Weights of a small transformer language model: untied embeddings, a variant of Adam for these matrices.
MLP neurons of a small language model. Each row is named by its layer, matrix (up: input weights) and neuron, and shows model dimensions 112-175. Each number is 128 + 32 x the weight over its row's rms, rounded and kept within 0 to 255.
Before each neuron's rows, "fires after" lists the tokens most often just before its 100 highest values on Wikipedia text that the model never trained on.

fires after: "ol", " G", "ic", "oc", "it", "g"
L12.up164 [113 130  64 125 147 141 133 150 122  89 110 154 104 123 121 112 102 106 136  92 160 120 161 151 133 170 179 158  89 112 141 138 161  80 133  90 115 156  68 140 140 100 119 104  87 148  66 158 140 132 118  50 146 103 160 134 161 157 127 100  90 135 133 136]

fires after: " m", " k", "7", " b", "3", "5"
L11.up884 [125 156  87 124 126 122 172 164  92  76  96  98 147  98 132  72 198 140 138  74 142  87 140 194 138 180 140 149 168 107  68 147 166 126 123 135 193 109 120 152 127  93 101  47 156 139 161 111  86 126 144  91 155 163 211 125 152  93 161 135 117 128 166 165]

fires after: " C", " s", " c", "og", " S", "r"
L21.up90 [104 145  46 111 101 137 135 139 145 104 117 161 130 135 137 119 131 184  90 151 119 137 175  90 187 147 132 140 142 120 131  56 187  82 113 115 122 174 119 153 111 150 141 135  82  99 125 129 104 140 181 121 120  73 137 173 218 105 132 149 142  86 117  97]

fires after: " b", " B", "b", "t", "s"
L12.up874 [167 139  44 128 175 105 144 123 118 140 107  98 152 170 134 153 144 138 100 120 134 149 131 108 166 150 123 109 131 165  76 119 196 118 120  93 163  84 137 164 209  97 122 111 110  99  80 150 122  99 137 121 166 171 164 125 126  57 159 133 111  24 138 121]

fires after: " G", " C", " R", " c", " b", "ine"
L19.up188 [152 111  43  98 126 103 121 115 145 108 129 135 133 122 125 131 105 124 100 138 112 148 136 109 215  81 120 150 182 116 182 145 109 142  89  83 152 140  98 146  99 121  91 115 127 125 140 125 101 117 129 114 122 119 127 115 128 121  90 138 164  97 148 104]

fires after: " l", " m", "r", " d", " sh"
L19.up888 [140 110  57 147 154 153 135 134 150 110  69  86 112 141 104 108 186 145 100 142 153 102 148 113  69 102 124 111 106 109  74 131 153  45 191 169  96 142 147 151 183  65 159 156 117 118 160 112 129  86 107 137 143 129 151 127 128 139 174 140  93 162  62  66]

fires after: "A", "C", "F", "N", "T", "P"
L8.up899 [119 149  51  96 138  88  97 146 107 157 105 177 140  88 131 134 106 150 139 127 117 125  94 116 139 155  87 193 116 114  99 158 141 126 127 147 204 135 154 113  98  56 107 150  85 106  97 106  99 124 141 159 143 126 125 100 141 102 140 132  79  98 146  94]

fires after: " m", " M", " v"
L11.up999 [100 130  73 154 150 151 152 161 109 139  76 103 152 107  96  68 199 127 128 111 156 104 151 135 147 143 131 127 145 161  92 120 122  48 170 152 106 121 129 135 156  78 105 101  88 110 160  99 161 149 140 109 149 108 135 140 128 114 151 118  88  67 171 150]

fires after: " D", " d", " P", "D", " M", "°"
L11.up959 [114 158 138 193 190 116 117 122 105 136  94 144 148 123 105 123 144 144 179  85 154 158 116 146 151 124  91 151  75 150 103 174 149  79 144 159 120 123  77 114 144  87 134  16 111 134 102 140  90 165  94 126 178 112 151 143 149 107 167 118 121  74 178 163]

fires after: "s", "d", "f", "ver", " for"
L12.up929 [ 88 172 129  72 155 146  55 150  90 130 139 131 140 116 101  90  59 128 107  75 113  70  61 123 159 104  77 119 113  77 154 145 170 158 138 127 179 124 116 165  95 115  82 106 142 118  47 125 122 193 115 140 107 146 155 121 144 124  61 120  81  87 102 200]

fires after: " G", "g", " ", " g", " V"
L19.up340 [128 143 107  94 160  85 139 164 121 124 148 140 153 157 115  81 145 141  68 125 136 136 136 135 157 171 205 169 150 139 122 149 168 118 121 133 130 132 105 102 188  62 154 130 144 108  85 129 113 154  81  91 125 131 155 139 158  94 104  72  76  98 114 106]

fires after: " d", " r", " D", " t", " s", " G"
L11.up891 [ 78 131 117 148 200 114 103 135  83 125  95 110 161  92 108 114 153 149  91 142 170 125 131 184 144 168 152 148 121 166  90 152 130 109 175 187 176 127  84  68 125  77 123  93 142 156  92  75  79 113 144 193 148 159 101  99  60 148 119 111 109 129 119 107]

fires after: " W", " G", "q", ";", " d", " N"
L21.up524 [155 159 178 135 131 107 137 174  92 130  74 119 114 114 128 152 136 122 107  97 138 164 101 151 100 127 157 162 117 130 111 139 153  85 181 127 143 162  75 128 110 156 106 126  80 148 134  95 103 141 158 158 134 120  95 158  65 138 123 120 150 102 193 120]

fires after: "A", "C", "F", "S", "N"
L8.up249 [139 145  48 108 107  80 105 173 156 163 123 172 138  97 133  95 110 147 194 116 119 131 126 125 169 174 128 187  88  93  99 103 159 115 114 110 209 142 145 120 126  60 111 171  75 127 117 124 122 143 124 113 163 126 126 130 131 126 105 177 121  94 202 151]

fires after: " Com", " for", " ", "f", " re", " U"
L12.up281 [ 73 204  87 103 159 141  61 112  88  99  97 134 158 108 145 104 113 132  76  83 106 117 112 108 212 116 143  83 113 152 115 161 153  98 141 110 148 166 152 195 165  96  97 125 137 115  75 148 135 153 180  86 115 148 127 129 111 162  78  91 122 124 131 119]

fires after: " G", " b", " g", " B", "g", " st"
L18.up707 [166 135  56 121 125 132 149 120  86 193 164 127 187  96 170 128 150 181  98 145 106 108 176 120 118 158 176 112  70 146 122 102 232 113 120 111 135 157 110 160 201 138 146  37 139  94 136 125 101 137 185 110 117 128 162 145 157  74 124 159 129  69 157 131]

fires after: " s", "s", " S", "t", " T"
L12.up969 [159 158 122  91 166 119 132 162  95 122 132 127 173 153 128 112 189 145  68 110 147 108 136 132 126 117 173 167  65 151 121 110 209  85 130 145 167 154 110 166 149 107 132 174 101 100  18 141  92  71 136 100 171 234 109 179  82  76 149 151  80  92 119 149]